Weights of a small transformer language model.
Size: 14 layers, 3 heads of 64.
Architecture: RMSNorm before each block, rotary positions, no biases in attention or MLP.
Training: a variant of Adam for these matrices, 9028 steps.
MLP neurons of a small language model. Each row is named by its layer, matrix (gate and up: input weights; down: output weights) and neuron, and shows model dimensions 48-143. Each number is 500 + 40 x the weight over its row's rms, rounded and kept within 0 to 999. Numbers have three digits each. A neuron's up and down rows have the sign that makes its largest values positive.
After each neuron's rows, "fires in" lists the words (lower case) most often at its 100 highest values on Wikipedia text that the model never trained on.

L3.gate23:504525484543500579490507522480568463506588439534542512484509574528531534498539514466517533521495477526546507564584480495515497518499506545551534506504466465559456430557490492469502495468490561508429529504520521538416530513513498473474486493441413448510470468534342420464513533498461456548
L3.up23:532547473457558554600525479441503580522522418502474568443498537490533489497447495488433479495522441419527457495493504433486511460484485550494493519547460535525497464580459454468464528430506505551436477482491518572547501455547530477501509556470510483475546472457445420533465520497525507504
L3.down23:501477550467505517504500603506487485503467511514479576497577494474546486433413489476392497456515539442454533366497520508473476509493537520494468476488439428539462512547490449485493539535470483555437498513530504530535519458501509436484534487470499528480541534472495494500487460498532514535
fires in: "romania", "syrian", "georgia", "syria", "yemen"

L3.gate152:523504529554576522509428496490454517496464535428574490531473496494519515452467525559531442548536554556494491532486441573564503530573513517468447473435464516506468506488561553530469503508543522518442465486501490486443473498471499405519478486580410520481472493472496458499493435554479433520
L3.up152:482479437493483517542457468517522529562490492499459417449487544450544500541430509426557479483591549480507524561434485510534442530510521560463486514512528482503506422523522544517497519481514510429458496494491514489477474548509497496514526516494495554498501454474515470521552472533519494561
L3.down152:495479521484501455544435442509380471494493453508564546463476472523491563511474508525502418498608526496514516462501485442541567547546498515460422458424484489446484483441502485511498489458498581507482546496550503479477497526417462453433439462511474559435563451496546584492553349557465515526
fires in: "park", "town", "club", "street", "records", "festival"

L4.gate46:445502438489396459465456493560494544483487447485569454515501490480452497492483480451490517482470488466528547510547549499497453422560507465547476535510474469532494551498476456566567519566562431527453570518522508535511535495494478484541481479469458503515500475588488482506531557540526511464
L4.up46:462449552429455546499449528530510538504510462469528501461533465544479499553501498493531498476517512504443515553562501493502498425516495518502532519449427458547423503428534507540530477506562520513431482470507496511479579514477469514478448534546568474487534549531524497581553595488520456490
L4.down46:483436483409423468480475499557460513487543501506505416528547485425493531505441495462447505473500431463480568487491528522491447401553532536515469577542473453542454496503534469513534508494552498530489543469514465513467516480443546503476455500574509584425540507533412522507533526539507526442
fires in: "no", "steilacoom"

L8.gate464:517513470577508457538506563548560465477528478523475482506480502494451516618440505483488528452459509509484411558446504461494518557453528429495520479525439495482516546494492519497497551516531467441526563488514502489468569562540463531514533574502488515540462551516520453466513515528479511427
L8.up464:533492531574455535581537438547547479501522497510446540515492523505463465514466512501530481423545489559447473494490489532481501446506530453502510383514528517449564511525475472571494512477512534488540533512403490507428485494537507517539522508516436491447550488515427548472477426464531485480
L8.down464:545484511460504540495464529445525513419510553527491546461524512523514509530445427455496534498407510514508545430477476541439489465461553472485491456508396499541512498467456505499475509406442546439567483497508546490469498450526435348517484526563498521493515475477449533495501406525500483525
fires in: "east", "south", "north", "west", "in", "heart"

L3.gate301:492554525582513597525464551556535508481547535510525515485476457492448492570427548510541544529561570490436499463476470461564485513596410515491515476475466510448512532477491427511480510456458482520466536559547517543566484513484530535503530530495509488509551505508470512559521449499597493489
L3.up301:589446457498366473448509486492521497504513471496495493459513559489453527515504515505511457507608452530540475513461478481522527505519537524466460430486537443492460561549589560414501500530451513446473458518501493464509437541528443489508477600457495509417512492503469501540573552500523452467
L3.down301:497519497519492568521469412495455516457557567525531575499473509514444540545457505530572543538497522454471580466477508493463533559527406486501508483511549478543487485480458506470532541432433544466466447515526476424498411555546569539483532486501491485525496478531506591583549425489491477478
fires in: "born", "local", "n", "locality", "since", "younger"

L3.gate87:501504426590451465502476514501549465477454466522527469635561445550482489528484460552510490547543456530497471461539444522501501442576511458513476530555511527499547579555428586537532525504487490565491525535504495467524434481528432515523529483472505524530516486487501487529557463562535475455
L3.up87:560599473524558511528442524562557480543475514457545424473511578529463485460523452536568493531476472507526473554462485476503522513475511487518548492446469464570495545500501520452502511469480432540562512449544586507536457414543485465556513518474476463517524479497453428448515566500529486463
L3.down87:459523506555583507546521441524496456539438458470511525479528499489471523541540430476570540475509498505526466627560451474481514500507553504502531479484533536506484542518468486469536481521551517514525502501505551498506521368428517468536552479496484507573495495494448477498571519466537491480
fires in: "can", "species", "to"

L3.gate269:500577489493493497447457520442498539504448462480486472447440505452571486467574429544463494449502534538502490470487544460536532506505472476512569490517471557457456511502560436512546478475502516522529513524535502470462509582455459533574489585485444491491523555472504460504522471558466445364
L3.up269:491532483462500475478502531476495532477437530500498410535492485492483536493510500451507450496552434534441500486517603477540538519524526488444510488502455573577559497511548546492541435531473520531524410470507457469462497445569558482415516510488516546487515518458504503530549525442508471437
L3.down269:506517545481522544522463481531487525439458512561436443518501510515509491560557539501443497464558493538474537410476415449557514482503506479438495498498541575524535531524484391492515499471486522512452479484546509492424487511459487506509487550526422422498472525491546511535506457487470518428
fires in: "back", "off", "up", "backing", "left", "down"

L11.gate51:478456478459495535503514459516524489543584499483493514508491485491454458589526497516528505466502544521513639490540464452534551503513490390528567554548531509517479529460548459487462550457506448519552529545500593444543486490505561503539497463489503529500526556578511458536537503464406508424
L11.up51:532507531511524469452558475526500533445587478515443512502565474433557490465487505462513540485471518478536587502493512550468513487494474464565449513599464474544489478489567482475489496487527438436459550512458515442556462487509547528571494501440481501438486505486467492464504526454574508505
L11.down51:477476514536503539512433443514499418512541490433524558415441551476447528552500494462433528532443440496440445510506488484567485452430457452528547498526466512528483429446447574504489559497559462541515469523524527512483584434572495498541506501459510452514558511505468550442569409480472509520
fires in: "known", "well", "early", "far", "united", "also"

L3.gate318:512494526469417528439471552486526592424500562506492496502568533519486525507517486532585543566584511512521508495513477545544520511515448518497527502512476497523594539575508451483496444513534527526525534453508496444499510533454542485513521556493509504541499525425534489497529482474547569509
L3.up318:521465545429458505447460518525488608430494555497512490534562557512519555531503518519561558516573522540528529501522432554520494506506438484499498534526495456489544535613502480480466467505500538538515520413534497500472540504457530461522489542562526547528534496457527438577545460477557552499
L3.down318:545515541449516521421497520473519575522480558510507505476572503539476507456530490519527479539528518486504512246498472462503508463518512507504546549454504522485566499572521470481535487523469479546483474505453496412484528467463546389517506468561449487549510541474475482563561358551508490502
fires in: "local", "international", "professional", "commercial", "locality"

L3.gate179:495541493491523548464486513473421443499500439507467477488492536518530436525475584477496545428473522494532477496457569513505451409498466503563528491480510542472479439488551501512517497496443545541491559571495585531454543562511409512564488505490485434549572500582524494490530518425500530490
L3.up179:503457602468568516505553545512556499489481477528458500541495540544523514446435504495486544522539513469532519506468509502507454415513499471518521562552525522403554466478490462402555503507468475530478541467528499557558576513481470539452553489501497513475565489483503513441485505432521537499
L3.down179:512575551475515508527507533480506480547482506470515481514504553464520508573558576510516454503514513525476477484522494519461470473505499565496533447460602494450519528538445500474511489451463446558493503547511495505501465458511529480506459374479526497538441480504523419511608372555421477489
fires in: "released", "published", "established", "awarded", "contained", "scored"

L3.gate470:472494462450485590523484515498463437538558481491490483457535477510444520569544444506491540543494537488501519510552508487511528516511491528474488503487407589433477495544469500518518470510479499496424584532525373455569478423459459526481461517537493484494496490422526490506431515479514544461
L3.up470:506573449496519504506428495537482494523491473596508510553509468558426619575548505452519507525437479421528520473467519487470460527473504466439490459465533560478553507495441560470533473529463492426465533543464408378483532414505432481498457515509474499499593491491530535482477461408504528521
L3.down470:535555471462570489455501541509420457537552504487538469492535479586445525580496535499483502500453495464508556500494489488502494486534467469523511481486486513477504524476473533472522484505521504516484445536488459417488555494526468442478428486506557487477525516520474428517464393515564490478
fires in: "with", "without", "re"

L4.gate357:462397416524480555527519500463471513531510534474453502477507507498475426416545473501455439487492420531477503490502485571471461501573499438477463504585510459520563523454504479527563545531496595480423494444534499480497477454546445506551517519476533477509525591512511497478518508521524515511
L4.up357:447489427503513545458495571497496618498507539500521461513524479577496460514505543499464510587461435535593483554470507574446522469552538484483508509462503442538513489465507571560560564529536457475518482529512547559541541536537513450507447584504485478476556497548568417609508517504546522452
L4.down357:482474487498437530450452494459596487536500472484560500567499455481477492461507526547559466473484538519516454433562507467474497491568519569515554436509465508496513562565495478510545487519506490495460500493558459429494545489513474602408515585511453527518545506506435536455510504529533502430
fires in: "for", "to", "by", "raed"

L11.gate207:488515502497561547462481425499560469536507503528598468526488444508533451464510513507463554452512509484467515497524515526520504513509472517568488460499426546513541541412511478474458577503436522485541503510446533458558458432602469548528524485487501420516522507435550480560533537398462534480
L11.up207:481543536524443514502491518495509591465525466531561456474513426510507437509471503523504606504522493492509523464546453502553536469494493467492481513571525511496517458443523481452505484504492461501560482454569467462536460528473526523492487531518534541552472590494505539619516519477497534511
L11.down207:482535458512521484550440481534534532547523464437575519583456492491506493527502573552539583493508547483422519531538499471563516479528507514528479557586473483464461491524509522487424521492453438486510492580511440517461475513455520599539591510499518514466577504515532509456500549466488514536
fires in: "such", "known"

L4.gate44:529530566590518502456485429509516503492507524495520515501475555498478429494492514365478432490532534524475536518455515438500503489444533446478547451523498441566447489503477494482472415457501505547402536459434511466512520473430493491553528560506446454557472455538490499459534477442526576497
L4.up44:556497414457469525501477495544498538548539494543590558525494544513489471476503554529473451546585525529540474453543473555520551467514527528428500538537499528464501555492453544501499497458559562493438454462460489515552478531455503452517420488524460478527462481530505506527526377477507529510
L4.down44:448509507425479475520451481509521554528508560517544543456545522517532461517418560529471518517525565466525494517587499553527543442507458506521532499530534529465523547443485521487547546505498529528467539499484428478539456498454512352473454472521541527545503532485530457495556517506512509512
fires in: "national", "family", "supersport", "social", "performance", "dessoff"

L4.gate266:514515511541440522450441486471517558497507520484540446476562477513529463419451478454512526493499525527438414509508501474583549512485512518543515501540497495487504557526533487460475474515451476416469509440566510523540529555467478514520556576445486451532550563513502509509480572424547534508
L4.up266:475392509492502519488475466515542494468475534477439558538492481457483483522460554547508437498496471549539525510519485431559455580484459536480477468472470549505448541521460449460573473540538457521452516520527465538519534551504466468447527591522391521489497474480506509483599485523516467511
L4.down266:473503482549446506516466454478506531539468475485474527512528565499522485520490417568470445438466443455587453522496436418517512546445503479574469489496480502547481539554491463480505483478481441422473513495510529560497473515539443573452518464488498481496507518518547529437490486445472563516
fires in: "of", "to"

L3.gate84:464456486578550540501481533531429520496520542495532505478494532517559508510526525538463408518502457474617457488533456400468510470411455459503438602544469542537513516513448460526509459508569505528497447424501502491479584520526484539507512507538465513569505493500473475495491471437459475453
L3.up84:560510477489487575534448488507487518494508508491505455505493531525571486477533531511471409531560455432439511585437387478486515461528553459471532487552502550557515495585495453469463472520485475580534472521564535508526491432525489547495595433470425496472526536471454476498474460534524473544
L3.down84:482503532506586500457548551576482512487443586489537448551522467482550518456476561567464483483498492494511464382511405511489511513463478435461463563529461543469496489513482410539596490525524487487504460417477499467497569523531569413454544493549484511543492487458432425495476488499497516541
fires in: "between", "9", "art", "ibn", "knee", "arts"

L3.gate96:511552506502516535481456538543502511466436470478566521565481476469507556461510427477529542549431519459549510475491527525507462455487466486538584519510488535477537509472550548605612463448455541519570480474480519525530486559590445501467547516526450538496496468482545585524477495555469515449
L3.up96:544465500501529483491515534562519526497535475521527487482500484561439554376464568467528588528478527445483563495483432527539466511451531512500543487530556476452523483502561551643526482471494518521497496499487535560488439538495444506515559470506528496488496544547515503475478543476490434450
L3.down96:517447552437468486469504520535559464509475501490561539527539445525498428428423492563518506523530515431542558496513484503539500484511543495520448489420486444557489436569485516522588429522533565550490473497531488526504516536443560409488525515566565527418528528489509495506472397537556482566
fires in: "series", "award", "group", "of", "institute"

L4.gate88:515490429485469491447492479464511485484488536453460439519561585567629493543481475462410471455536449522531531504528514494544470525468570425518519487512429463610543492561520528471554406510523504495453435510492460482519520518437472536508521517483443512501519542506475498439438459458538494491
L4.up88:478486465461475493514595485451548586518485501497497422516579525480557529529487527550473451516515484528442463515587530525499524480510510523476469457581466480502491500505542515405488481562526566492462387413462486527458546475496488452510477506472461516488523534500488532544491486477480533486
L4.down88:508502542489459487466477470450514523437513583542486480523540523513516498405468533482504494417514420503544490446511523476533508427497534444477466536517427514533544504507520454483603490547506530512471407502518528470457579447472476453536512532493512476492518566453463443503531476525610473490
fires in: "high", "non", "anti", "low", "semi", "air"

L10.gate510:502508447575448494541440502501490486505539467487519493511514547502466464522513439512414462528503512517492546453496484478504499560546514520550503427508479528530559508533578517528501506496479447467461504538591454423480564462498444515532526543513489500533473527573531489443496524464442533484
L10.up510:485529558531513538552493534552462465483521429564426440434534482475510541442487501494507517478544519509484525508500489559494510415560498512464475504557540517439482552442461430504499474546450494475537516509508498509551444470531541541528486478546459470497479493525531536470530529401448549502
L10.down510:538447532438498514487502491538449499439472600495391546466500512511512512578490558443491521462442534507514515539531493552526508515476563494574459444486556481521515498540500480491490521553399471492504516499518489481445468573485511470514470550506530445538463541498528524404489548487478523436
fires in: "the"

L3.gate93:566492412535415509450562474508540543474550549513437507492468467509416502480498427454505596482532456484507538525411472515522542452479538510512461539498510544490504544481476476572492433498515472471484456490546594546513564517576525519548484534469463513557503536507520541517500456477515523445
L3.up93:523534453478518519439460525452515508546482459516529519470499436545492445501551430485446423513482548525522454521439512559451497538567520466489557438485542534577542556551432493518539478524549476455506532521434461574407492489449480479506492468476465516522526487556492527559516499504483452507
L3.down93:453438483515473553487522519464513508482496544519479539494452424553452494492537472548504513470510533498467470455436493508476421519453510523473499510466502566564536562474540488550541480425518496517522525466530480497507516536529501474483438539494513520466443527504466480507490352537472470420
fires in: "over", "on", "off", "home"

L3.gate216:598409568514530524508507450421502525518560447473475520455468549645579477464466407420498488470509472468511543547495493503534469401501506545521485531554451533514406482538523471540532462487525435490447542515495540477591510489484492588520509496480482518530551542485496554501488527487485478458
L3.up216:519435506509475432511517576493554422499459418450512483543478520494478536543482533486431482492495481465521496487480482508466530477438484441425526574508403553485477486542526423417411495491403500498517483470402523457548478499402501543502549530521521511522500471499554490487536499541544511465
L3.down216:495410527574458466500483458464539489522505526463477451550469567500521503499541469523524466437552515533450447486543545549449530438479483466491450538502492603583417407504458439483459476450454521562444559491472527470523451494504514639469519489451522511495511446519507524509575495473478456430
fires in: "to", "would", "from"

L3.gate378:478453577505445506491495429510513508534516527569498481597548473486525469556538421537457558563485499564466517499522525517458542584583582541428504448545526466565517544526486468436462509469503442513567538516471531522530524494486492469527453496490473494560509485541482533487553539499473576516
L3.up378:413528514354424505555507544462506551525463466537541463465519493522452496446483465487486408520487437482496463488452503541454489474512427440474453499481525507466507540475545506486474464450485528506474429431549489446466484503489455551486481516526475471490432527485466475509463548522448475470
L3.down378:467574486456432526514463570534435516461470466544555448537496590510507491561473462513475482501448505480464477405483485548433489497517516438503507504475512497501510572507566480476488511429489460541526420416579511549482465431522560607462471484496487524508493497455534465480523472525488566530
fires in: "this", "same", "these", "that", "because"

L5.gate279:528389436553465513471594539454512509438509444575569510506469470494546509548548591445522460426505539465506493497496465448468512552482491517492476468496444520500486502525500458533457421500528466528464500516484550466522530550500460539538469449523502498409502494458485479448504482530527467467
L5.up279:469546543476425475462505510509499526502552475463561450488407489530506439431522480527509428507594480465639454498494503439505539442460468447483523501472458476464482522448475479517482556492515473463457517419516567498464510512546574471454527500564485567519502513523496514468515461472560488447
L5.down279:479502495526419483478519484512498458535503457502550565553534503446550517465504441509524443470513543471482553505428458474501500521463539466476504548475526460531465525447442511540411505516542494457484546483571477452569445525501470500484525501522502436528481574435497565471538450464458486397
fires in: "about", "around", "during", "summer", "love"

L6.gate480:441449494572392551472494452495480516550521520489576394517595439494469468479504517477435482492430434501419475522476508520536503512484488556502556421536538512503532507505477541495530436516557506446489479438579491429549499508548538505478564472519415535440476543487414469515487480508551452439
L6.up480:514496475484476509509424534534526535500551464481540430540549477428453572482530491503494510522521453455417436580517477463419497502542565497476508429562521536503455503476515478530465445494539465409482539557505519434456470569546521482506493548516496481418485522525481517529522531495495566525
L6.down480:473463465484471533457481463455497516518550531491531448536480467562454483498540523533502509586452510530449511411467509486432488534496459497525471463530522561483468528463444466427534464495556517500496459523537490451461459511579510567457543453503477520419455465449472540542547377527527542543
fires in: "all", "both", "wanna", "union", "some"

L8.gate335:490467558504445537518456413495594417530508570405533512502497522471526534508509481488453457432537484504451482583460543521477485498471495511597498384494452542525465531402436557457529489474499523486510489514536572473524519501488462561494547461480423480460492517529532525491490496451459526435
L8.up335:428443484571472483530513494446506457511467533541527424500557471519481539450499490483549493416458451447453441540555537496433397533482460589529506473492514551531508501518525532571450442524545432462512432522441527454467532468518469497533489515493501578416547523489477551509560494504497537458
L8.down335:498454515578500474480490455466483483553470527436495441510449462480475552483502473505516505475481441468523476425485536527464476487528436556541471473518500559550516508514525538481540449519509564472491482541473544506482485466597527546449554519532498594441541483465488482501529407500493506566
fires in: "two", "one", "three", "four", "several", "number"

L3.gate262:495507521533511549502526490434455539484551478532568485457444547546568406486430529444513513481444558527520517518452452510516505451506391504474545533461452472446449557505466493527609488495460496460544491445574543489470483489508452498458515556496503485484519514487461472488498458491480468474
L3.up262:437479505527496490540542522408568486463499451485541545570487522491522490472462487469513484496482473465563506434483538537502525436490529476521498444501494508530517501453444442488499481614561556439508523494529497480510488523536474610440516526371490475529532476508455451534461531506488507485
L3.down262:433561554502489517509474474449488477561518402517507477436460520445489441462497508450505483514522465440554551543504487498501530515531563486459515474502502447456515441492488475529479539553593553524535525512467466457474499528466440448518512486511509519490496508488497474562424572555479547426
fires in: "to"

L11.gate181:461514449516538503525496491480570557519573496510540564488500514482447506527526442453478472506475562422498554457525505474505490462512487495477423523500505549569456535497483425470450481467487425528491461531467515499538479472571539547488564547410431470546519520529511451514466516462505540464
L11.up181:563525490604448429520557509551506516477551569517598471464536484505477440530524531540476564582478498436518526467510471532512529478474527457633499483507496576496499466512519532555512473459435431521558508431409461455559545455489468458515484500477549455494482482594533438478479509495536526488
L11.down181:504475491506492488490489540511488406534469526495533525539496534467497493527582414380504519498502464518544449400478508482501506503543481498458485459470499493522549460485428489503494476550526485472535470558536487549505509479480498628450516495496436558524539476447459586524537409510488478479
fires in: "and", "well", "also", "to", "the"

L3.gate503:559454558413527490427576504437477468496489461451520484506485564580594502485502464443550550486582438493474545468487535495452549534544477522520495504452409465431495463483534510456511494539488514474506534538508495515509564471448519498517479478480499456513521511495469438538464424473530457362
L3.up503:499518502550428487462505504501481577515513483447475500553503562421495568479523557576547541449520448585512505505471515529522556494539489515536526418506493520609498504518470567515527428419475529452473507493535492486457515523501496492467483468477536489525552465498498502464538508552488499476
L3.down503:536580513493518444445508538490518512459532530490547522478455575484538546427496530507500549470466452499446586518454452516483575479501522519493523475452534507523472456482452522501560428419456538493462484502502524492481517502483518591454494542508509475512559453536460535513498422514477538417
fires in: "out", "to", "live", "free", "summer", "began"

L3.gate434:553554472477468513470521506466508484502465505561559493485531461515466524584516528517532473521524539532494592496470519549521514549501540456446523502494494461492549504536499503526473500513495464568477443550491515588470513491521496452453527466577412401551548469499476515535465475493543560530
L3.up434:520507509448549439479497528451432472429526451446511549569466529512492494558523434480567457501456464527530493529524517501509432430578439475504575491526505507560540441485489556477492500544530510548443504505528516511575567497472495500528483534507501547513569510462536522494426519486573467439
L3.down434:443459498497499496489504519484487440483502490505519494529515438519506490497485495542471479513473539509539493464477456519505427518515483488424537525468473476507498498518522544474459487503609447532459438484504522529469530429490536541524493491509488500541534513488457453467451430582561508504
fires in: "than", "after", "as", "about", "without", "despite"

L6.gate188:540476501497436505530463511584522471436446479469548444494510545498478511481432473438467508400489540500495515559419529503549436502451443529473509441471497502540487478471519438511601478489482539514507479497512514499552503492559442570450548506565496442512420572435573517532544515504492452499
L6.up188:560467423500510541542492460567488460525514557458535488498530549519515521515425479448485539493465513469489538471489472519471476577531509458502519495472457469517501555560544520526520505457514441511515523498486496452410424589589504532538543434459458496492436538550478538543486525534532482493
L6.down188:501487478503551499577444591535578525518474498463475481439544472501465481475441457482499494491489461485588533531441425524498502484536555504516513475521547467456447515497454540494526466519525536504464496467469574519522495505476521425489544448527516533437518568541516499520496307515462488536
fires in: "league", "club", "division", "group", "cup", "round"

L4.gate385:462476469525579523416503567469522447541503479504451493516524468485407532560426596551566501511440518590455520473425463549450537454470507512455474487584534462518526545530474434516487496496421469608466491519550492557529539529472477426555449445579487515532595454524485450550516450520530468520
L4.up385:474510510547538511472500506488501485421528468456533402531483552551420516501497518507499465429493541516557441520485480459527485518488483599499534447503466480497500485559516497558491460633524474534532505500504587518567558538484518489540453558524471521540491484464506489527476519512534517432
L4.down385:477441542508517495484476548496493495497442479558428490494506443485513540501407505562499550543501516540461511405509478537539529466473547507492477519538486495539524458498532462494430541518549568481427491460457450538504510538581475569504549536544503495468542441512438479492472477513481469439
fires in: "as", "under"

L4.gate24:540569562581442412485529488545453479460524426557440545543487493497484454489503470481494453542493550527501528529437497516500493501567517443490516460541542499590490512536534490483495470481466433533462503542548465491516502464458518501565514499520465506466488398533523526486476544511396442463
L4.up24:472603552483501494450536529509388494508472467528508558519473500470443529459495529525495501530567489541486508473461461488473466508540490512491582495485564536559502555503599492460525506563526477562478480467553530500505540483493438423522452480476468510432544482484539452493501520576471466485
L4.down24:475564575457547463554551460556528553479497446534521566550551464540494418491453479537489505495524514512496548373464495503524465620510556493456543480468493531525521492467553463541484521428508488504504488519512571511457506489490574478493492516515457530472466468504469466534515475528413413546
fires in: "this", "it", "that", "central"

L3.gate76:425403546537468517498515468505519424489498550466492429487534450556508560532530542468465524503437515459479502494489525558525438448470446481500560556495508513550558482568531501487485469552588522471507484548513495480464491498511434524501529445479438538452517510517473495391487480510468558563
L3.up76:443503552516465580458581387468530392515467490497499437490553482481521547529569501525440516462456490533478478508536590548457460542517447476492553575522469523529513537499480460498525477559534490531516481516462524512493494519483455528480452461485513496453553499573458492478490451554463537496
L3.down76:491512543479495522413532508442535434444503588476555457556526512489517550482556533527511543465471505539472521390476527511460512472469474540503552523549522520520466500535475505475511479527521495519544487552472515482510514461521487472465475499479482493496440509514472518464526384530520546525
fires in: "six", "two", "five", "half", "seven", "three"

L3.gate48:540536564543529456470523547525571477500521448529520460557538504516495484480470503480510564467506494458504496488504565466491506487482502406481515416452463532519535557489510565469470520498480517537500421513528502476464551547466557481541526463545494453536605508517544461536534502553509513479
L3.up48:547469520470535505472515471470522520567513548502445563533534488548481522533525497543443448478541516536509485534543464537527404487523496462453546460502489521528513529542607495433448449446507518488562521498451503488504523528523421552545452476482489517427471476505454534482435485492477448498
L3.down48:498552486551615542441471514568504538452488548465500550558494561556490503478550440470508537467467498505508547545463551490525446420445499434498463446498482487457461522520517457484484514547521544515564488507488538462531572492529573523568510495465464439498500434509492491582509562511534499524
fires in: "there", "known", "good"

L10.gate174:440423539488513472501482431485434453474543472452548414512537473526524496549449502475540514441456458508479442526572576438521512487469479533469528489516502493572429434445451444530489522450476480484534486464534585497474452595509445516490462464482499552501528561519541480518455516479451557466
L10.up174:464536508496542524494531488472465465427488567478558501562532536519484505513504417459545508466547482542446477444455531455478462437514484509545519448516446562610492513524520491518574488471470543512500527490405518494494509463526509570429504475535502539552500466520524534524508477511470519523
L10.down174:523479484560565531531481539508464480521499505545497436555519418502507501483388478461461554499454514443502486348452532481432479547491507482510556461603456489559484508506522499459492438467533477545511573514521470476472486497538509525433452576481481538457514488501489529499494513543535429525
fires in: "two", "one", "three", "four", "no", "their"

L4.gate73:467446471534410550563511446484589576528517480515519465497514489452466512504503528513508519502481494428540466435479428523466492461537447510465550506543493558564451568536469535534517497451443526525497491470497528544533492499540454479510498433453404473531509457527494475502497546496478457469
L4.up73:440459459465447502519490448465481458521509533443498424512477501502454534506520480517499508518460537513480471520478519504471527480481513551472497428593530572579535524555524474464439464497498540497540517520440487447515445529578565525524528472438502536452456488490473509470476517467513552491
L4.down73:489484464529518566551453505422502449490508567489536441536517520473486496522478497502500468528441522477536473443504530513494555525457568542497544467519530575479505503545464503486468461524503528552494424526503555538525551523523529614500516500463458491567445491464525471525516443451436493498
fires in: "all", "both", "many", "these", "african"

L10.gate314:479538458496516511503532486463452429459591466462556493544430476502550495506520498548508429502489466485491531487432483453538538543524489445486466479556513508488532551445492551572478463488438528563548474467550515568512473467516471545540534505466503498580478539504554523517484496461500516503
L10.up314:493440513518500542537529482538538474483565510468484486468508470530461428443516482500533519484484467500522484509460442462479475513449549518482446432509450558569516479520515506579470477415420421583566493528512531496577504500502493472529517508463510428471587435438457469446497496524524451564
L10.down314:487509439532501487549482498470567551503509467473467580513496559434549503485525524518510459532499470494501501608528504502453482512558470505567451455485480522482476533484495506523507445461436556488522499464485520467550528450515537416493580514486463492444490480524509551418569472481521549508
fires in: "in", "of"

L10.gate360:529499492494481531515470438508537479492550515471542455518472532483463526536548441434539467474487504491426480508477514457492438489551491449494551523471400488522490512550510485514460508506533484540510530524553539548415487550548410508547530521461514469485518528478530602565435494545501466512
L10.up360:572492451515544523502444464531566583459522534476507476555515473497541559490507501494556550464493485432520451481460497575500516515482559478530494453489494485528471501572529499474478529466498459496517437406524513500430528491521520435460467452543565457531536428539477488540414517452481451428
L10.down360:467449523483475490495524429545502575500492542514427470462507488510504533519535532528499524425483564543518456483523571502536514533449592494535538606453467534562407494476547451402517509453547526487501600530498516509525501520498555539465474452529485565486529471491402555444535484497504500424
fires in: "on", "off", "total", "in", "over"

L3.gate201:484511506546543567494522527558552539512573478469514564453575582473519479474545476422475514513494478502511539505536570527537534456559499543510542487479474471558521488517474447561564534540507546505370468541486483531490489446541426470431505513520481521512511522472505536455444498517510536427
L3.up201:505475506502484481435612464519465545605543451470498449514514479430489477394561501487491437521488487484585523479481456616512445458501548532492485501516483522501545495513505526471501511503458490455542485530445537503486470520500557479561541559412459492460462543497421510470410498559588455477
L3.down201:498477477541503506500511503467494501539542502478543498557533538450466499441531475532494482531468495524509553512441520475498530484612541532505507528503464472509531479550515475494439521499449538502458529549517519468498475520533501538504533551439498506431543561532447539540479458554582498425
fires in: "for"

L10.gate368:493537470437542507520470465490485479497536491457515476527488523468542480497511413507528519427491485571467476520434507467543463533536490553541596391535501536504527502500450510530472514483468468449515482481454505523577555531515510542484509549499448525481390442428561478534456555511476500503
L10.up368:456495569545471503514498488420428513556525491476500524430461604509451532525467455493580562485474543534503438504504483449498457514511506486474522562510432599529482546500565495558531441473534500545458507534487526485494557555514431497489482436514548532550554420563421468521521489521476503590
L10.down368:414489459553524460544492526515468500531481522520501456455463527509424448530505488605521493495512480461494505474523521474517514517523557484525517539546537490488449419500593458445544481492517519514515447474488524482495516478530472583495521507492470537509443396542536429481501527490499450587
fires in: "it", "the", "s", "which", "this", "its"